config.yaml
d_mlp: 1344
norm: "rmsnorm"
norm_place: "pre"
norm_eps: 1e-06
positions: "rope"
rope_base: 10000.0
tie_embeddings: false
init: "orth"
init_std_qkv: 0.0262
optimizer: "adamw"
lr_mult_up: 0.657
decay_fraction: 0.693
final_lr_fraction: 0.1
MLP neurons of a small language model. Each row is named by its layer, matrix (down: output weights) and neuron, and shows model dimensions 341-436. Each number is 500 + 25 x the weight over its row's rms, rounded and kept within 0 to 999. Numbers have three digits each. A neuron's up and down rows have the sign that makes its largest values positive.
A block is one neuron, or neurons of one layer that tend to fire together. Before each block is what it responds to, as a language model described it from the Wikipedia text at the highest values.

Description: Table years, mid-word pieces. Years that open a wiki table row right after a pipe, such as 1991 and 2022, plus inner fragments of longer words in prose, such as iv in trivia and n in remnants.
L11.down78:478504469515490439468543466506524519486479479514511559529510496507478476503470498501494496536471477521498474473492487522465529507487539467495477533474497507520552471464493463480471458497462448479524522486475501495532475496551509459531480491498521486460451469516507525504474508506561537483

Description: Word continuation after capital O. Second word-piece right after an initial capital letter, mostly O (O-ct-ober, O-slo, O-scar, OT); also " is" in Wikipedia lead sentences.
L11.down1166:517539549524501498587487470507538466503532486500460497511519497535516479481489567503539535511494503513476536524531498494467490523507549487501487511481494448519469536506483490496488518520493539497481483515512502515473515496442525525526464467546464486506489493529483493511527494480503500541

Description: Determiner after sentence-opening preposition. Words such as this, that, both or which right after a sentence-initial preposition (On that day, In this book, During this); weaker on mid-word name fragments.
L10.down140:482519488508525527556500487522542456506489453502487509495462474489493531532525476529560498501521493512506537455512517505483504491548488482508520516519502507516516458488518531483478522478491479465488464493522534497511474529474479502485499461497490492489501468479519479501510517499524497532
L10.down697:492489470494495478503486501511524464493467541484501505520511483503514515493493506544493512485500454492516511505544494498523446511487489477553512529523476513525485473490491524486488485461448503487488491485544495501477524490512500521527497473474534513504459506459478475457517499488454532551
L10.down975:476500532475509472454496491486558529520509492518482497480491484509507473492511526470520510530496507474497478528528481508475511503546483468502507495476542524509483500509483531512474506489536508485555480536506458525484498489527497475463469534534522469495499471540465519484491543487456519457
L10.down1154:497499516515461505547503530517510530524499482493508486538479500503493547503513484504545479520498474554483463498482498503510488476519480522503482525496523481513455488484466480519539507489496536439538526511459499498506466505512519448516542497507519525476511504480446475487492459448504492486

Description: Row-start table years. Years opening a new row in a wiki table, such as 2010 or 1920 after a pipe; more weakly, sentence-initial words like there, During, Before.
L10.down28:510518480518502530522510503478537474508530547482496546511484510524473475521470474529479476446490470478491514477486497489518498454556511521502508504489483505499497514532474481500504478525502534496550451514528503531515535521466477492442519498504480536511498481486516532492506454480517505472
L10.down259:478495495512493522476491497499497496489497507532494505492531534516485539545444505522502467503509535506520518525484506493458534488523484499516507493455493523501491433525515462495491480523497497524523481463508510476495488435510499493487479495517523496485472515490482477479464485475518516520
L10.down679:515546497470518485513519488521507495521501530508490464532498541516492536512479519496510484498507511486466453489495483474495484502529485472486479566498438513502536515524522488488457547539522484536509521496456473496473511486535484503499465530510461521489500455532508506486520486448520487486
L10.down766:521514486498544493447537492499488464549510489517486496464521512528489488533544509484493496523489455513482506526480514506523470510538496517530528486513478519482469522508493506466483541465494496480509506472525545483510551509496491487510516519487512513493505471453464467494505476491512549546

Description: Clause-opening prepositions. Prepositions like at, by, in, on that open a new clause or time phrase after and, a comma or which (and at the time, by 1977); also paragraph-ending newlines.
L18.down556:492534501508453503454501514496503492492495507459492485467506478504444484522442440491491531469503520449525512490504518510491500456482503478510513469466549494517462513487486520496527510486478448480491519477496541467529451548468498486524519495520515482476518520446509474481535528497487483520
L18.down613:511524528466494506497492505469551483493528497544503484544511517478524510540496514461481489461517535486516482554490504535473555465491511536560495521540544487490533466489469527490533489473481469527515483505469505488488535549503518493522481471533520503480506534510480515488575518467510491455
L18.down848:508485508533479513448513476546528523495469495470492489499516527471528510506512504490491470481473488516519448488508475467483483505496482478484502522515511469488511488477482514469470514479514502463494475532527503505500505511491565484519491470478547499491491508515518492483480516474459502465
L18.down1263:474498477514460492487519521518494538501487515508493519490489469500484460505513511482470511470566505484526495502474513498509495492496495491518507522509494499494490510503506486521458483481509483521522488481456488473514534508500519460532538488535492478524479475534536462499537511498487495520

Description: Table pipes, pre-name prepositions. Mostly pipe separators in sports score tables (| 0 |), plus prepositions before a coming name (won by, in his, at) and mid-word pieces (Cam-er-oon).
L18.down340:500511476522537548521529518497559519440513512503522498489500477522515525516463497519524517519466518483496491535483496495507509507508509512509489491493550508546474470494476503510511478480552479528494492483462463531498464522457493513501502516506484462481543528508512504551484489487456535478
L18.down419:543464506478508504498483544476507494504486480461512522500505538500494498493474486501524521557454521496505496497488518498493496503441470461478481488491470493496461517516479481512491514455487539536510566520530535460517495492510456535522518471558493539484475503464522472493494488516534427497
L18.down801:496454460480493537491522496529512544491509504505504537495518527499470467496483479474491521521489480534496472498503523470483517509500526496499468455512483496501508467489499477528457481501525517490533490526503480477554497497493459531443483465512448462501508507512483449470489466477506476515
L18.down1220:430494503485503492478499494517469511479468511523494481516514484498479531490453537456493476458452507488504496499516504506467514527468512516496511451554524517446470480502484469515508500548490488504501543526478492485543485494460491493504479504536528476497473526553554522522499490518497481440

Description: Leading year digits. Opening three-digit chunk of a split number, mostly a year's first digits (199, 195, 201) after in or a table pipe.
L10.down682:470498485485471482387546472508513503507508487493512499472502535471483501530510483489513515469509500498519475496514487488544503488538504500487507521491489466477530502496525493478508473499506518485548516499480514469505507517557452476555502456510516514511429521531512511464500495474474531503
L10.down720:488508516467475493470520536506526456508490479489492505508516499536476505503490475488559508513514499499521476518504485487519476516510446484546512518495487485476494541491460527470491495560508501486498496539479470512477465532521490536515468521504538494551515488530546495500509512475493526462
L10.down733:500516529512515511354567478489494495483500466507521531485497461534489475514506491475531506521493522479511484498487470493517496500483483436475504503471507465497546496473464523495528480542519483482522486509513517468517490496505499485533479534519501486536462505468538506503523512534501476552
L10.down807:499506521502450512430530544499514530468497476501529502516459513490492511536483518470480490524485520489516517481517494504497523511486500446465517584515527523496504507506509511444507499490474475479519530482479547482472501483515445499515517513443492506491507485483496512522470509500516475511

Description: Table separator after counts. Pipe separators right after a number in sports statistics tables (e.g. "38 | 15 |"), plus scattered mid-word pieces like qu-ant-um and Gal-ile-o.
L18.down5:459533470531521504485507516532487524522505513494495532501451489486492482533515486500496513514529507466457461531525539495500491497500531529501509493522550491518525486491516524539512530508478494504477496512523536523504539518484506505501517483500494502491488523532465528472509522504530475527
L18.down331:479522475526505531558501492459462520536479489508493521474496494481512446474515492519457481478536527506508489475517431509517481472496513506529501561502488479532523460491486512546518454513522471494504508480490505440499476480526512500487484501480500489465452475497483538486500508472504489520
L18.down857:507476515493560495458485473471481490520486530485523499496543478532454523528546513478520471490488475490481465501531503486504494515511503523484487522499510501466473512499482530510452471526516498514522478489483507524486469486529503517498479491500518480462496486496526518529451542511506500474
L18.down901:471496536474498474467523533503528445555500489508529510512509507469496513510514448457496482484490529473522500497482505488479513488546459450475473505517530480539495452476537462478526532502501513545478518471505511519460524511469488478495521507495526476465487540488447497519452494515489460505

Description: Mid-word fragments, especially "ant". Middle subword pieces of a word that was split after a short opening piece, above all ant in qu-ant-um, guar-ant-ee and adv-ant-age, also gu-id-ance, Hand-ic-ap and Qu-aid.
L11.down852:461511546519470469495475518492525501493536504489528522479493526461539476485526495505520506533515516511551525444469507478517521474531513517523478490540541509495493478461523521508505500477531521473470504510462510463498508517509511488503508484535535506496508500455508515489463514480495516486

Description: Row-initial years in tables. Year tokens opening a row in pipe tables or list lines, such as season, census or Olympics rows (| 1990, | 2016-17, - 1990:).
L18.down106:484489502516508532486516482490466498523510517501485515551520457487516497488456531514534519477532533485517508467507491468496479477491496523498507494528499458516464530511453479504504494492528484458492489506496483483495517471534500515497513527479455463494449526507488521480516511481464517495
L18.down462:514499499465485492491519474512503494500513534520479475472493499512499492518456519475497501511472430461515489507557504474492516526463557500477536514496441492519481494537479506473490483540500539492495487476481503509477463504482516505486520528512504510532549442528520509546503502541507536496
L18.down638:543546500524510513482488516500489516490485466494487533536464531518500485531481486501539525491512492536532486507520521501454496545491463460502484506520524510483525464527556459483507468467497478504524490526512511483525468510487523491498522502514483503498493479531527484511443502535498473464
L18.down1310:469505529521491448511497513518541497521461496492514469496432508490501500491471484498541484502503468533505511461503454480471511499494449523478528529494513508501506532501542490486522523513487473526557505552508496496532538515555542497522518542487501468463509471477503530508474477485491507483

Description: Attribution and subject pronouns. Mainly "according" when it cites a source, and he or she opening a clause in biographies; also census "male" and mid-word pieces like og.
L11.down299:496460490521504523487478461483491486529499528497510518497555514483500519463521463530492494443464518480455488541506537521473489509481549478471501498489470486498515520525517490518481508537500526483518455497529504476541505515490493538500480551525455485463585474466521445517527495476519493464

Description: Mid-word subword pieces. Short word-internal fragments, often single letters, completing a word already begun, e.g. Sans-k-rit, s-w-amps, dec-ade, w-ip-ed, 201-0.
L11.down977:473478498489513470408503456507531518472495476506509488492514546470500502485511515509458472503523500510507502506526504460447500465526542502453474489509494525499502481480470496492480488533510505471521486544521487475506486541518515529487445483497503523514536480462491469493486471512492476538

Description: Compound-word inner split. Single consonant or short fragment starting the second half of a compound split mid-word, e.g. Hell|c|at, Skys|c|raper, up|c|oming.
L18.down400:497447478493575500528551480538477504508505519470491448488493495483551471474531522488507510500492510485494517510468532491517476527481483515489495468486478499540520496503499480517536585477486495520521553503489521554533514550474568493519475526469486471450519506502492482527529513506529493468
L18.down633:518496493457491512523500498531467501508510498507535502528527458479497483501496543534460514492493483485505502515471479464462542526509538510464469552537514520541486512481487497545485511507527501452495505507493485561524512480486491524489501503526514510519490488464491492498467512549489500532
L18.down914:493526479534478481517538543537478481468482490521479491506556532470540493502475472496545474483515511475514506507513463520529501469525510447533526514495501532468452481505494487490520481510495496517515529532491506513480514504488516509475486475513489489516487500507527504513450518494493480496
L18.down1250:481513512570489509574523519485501509501567528499474512492463498469510501551499522498484519515461509539528533485548526504513497519460473487497531544507479505483477527471548519514532551475519519510576519473518489540546503486474488493533495484467482503540486438547498452521519506477515474569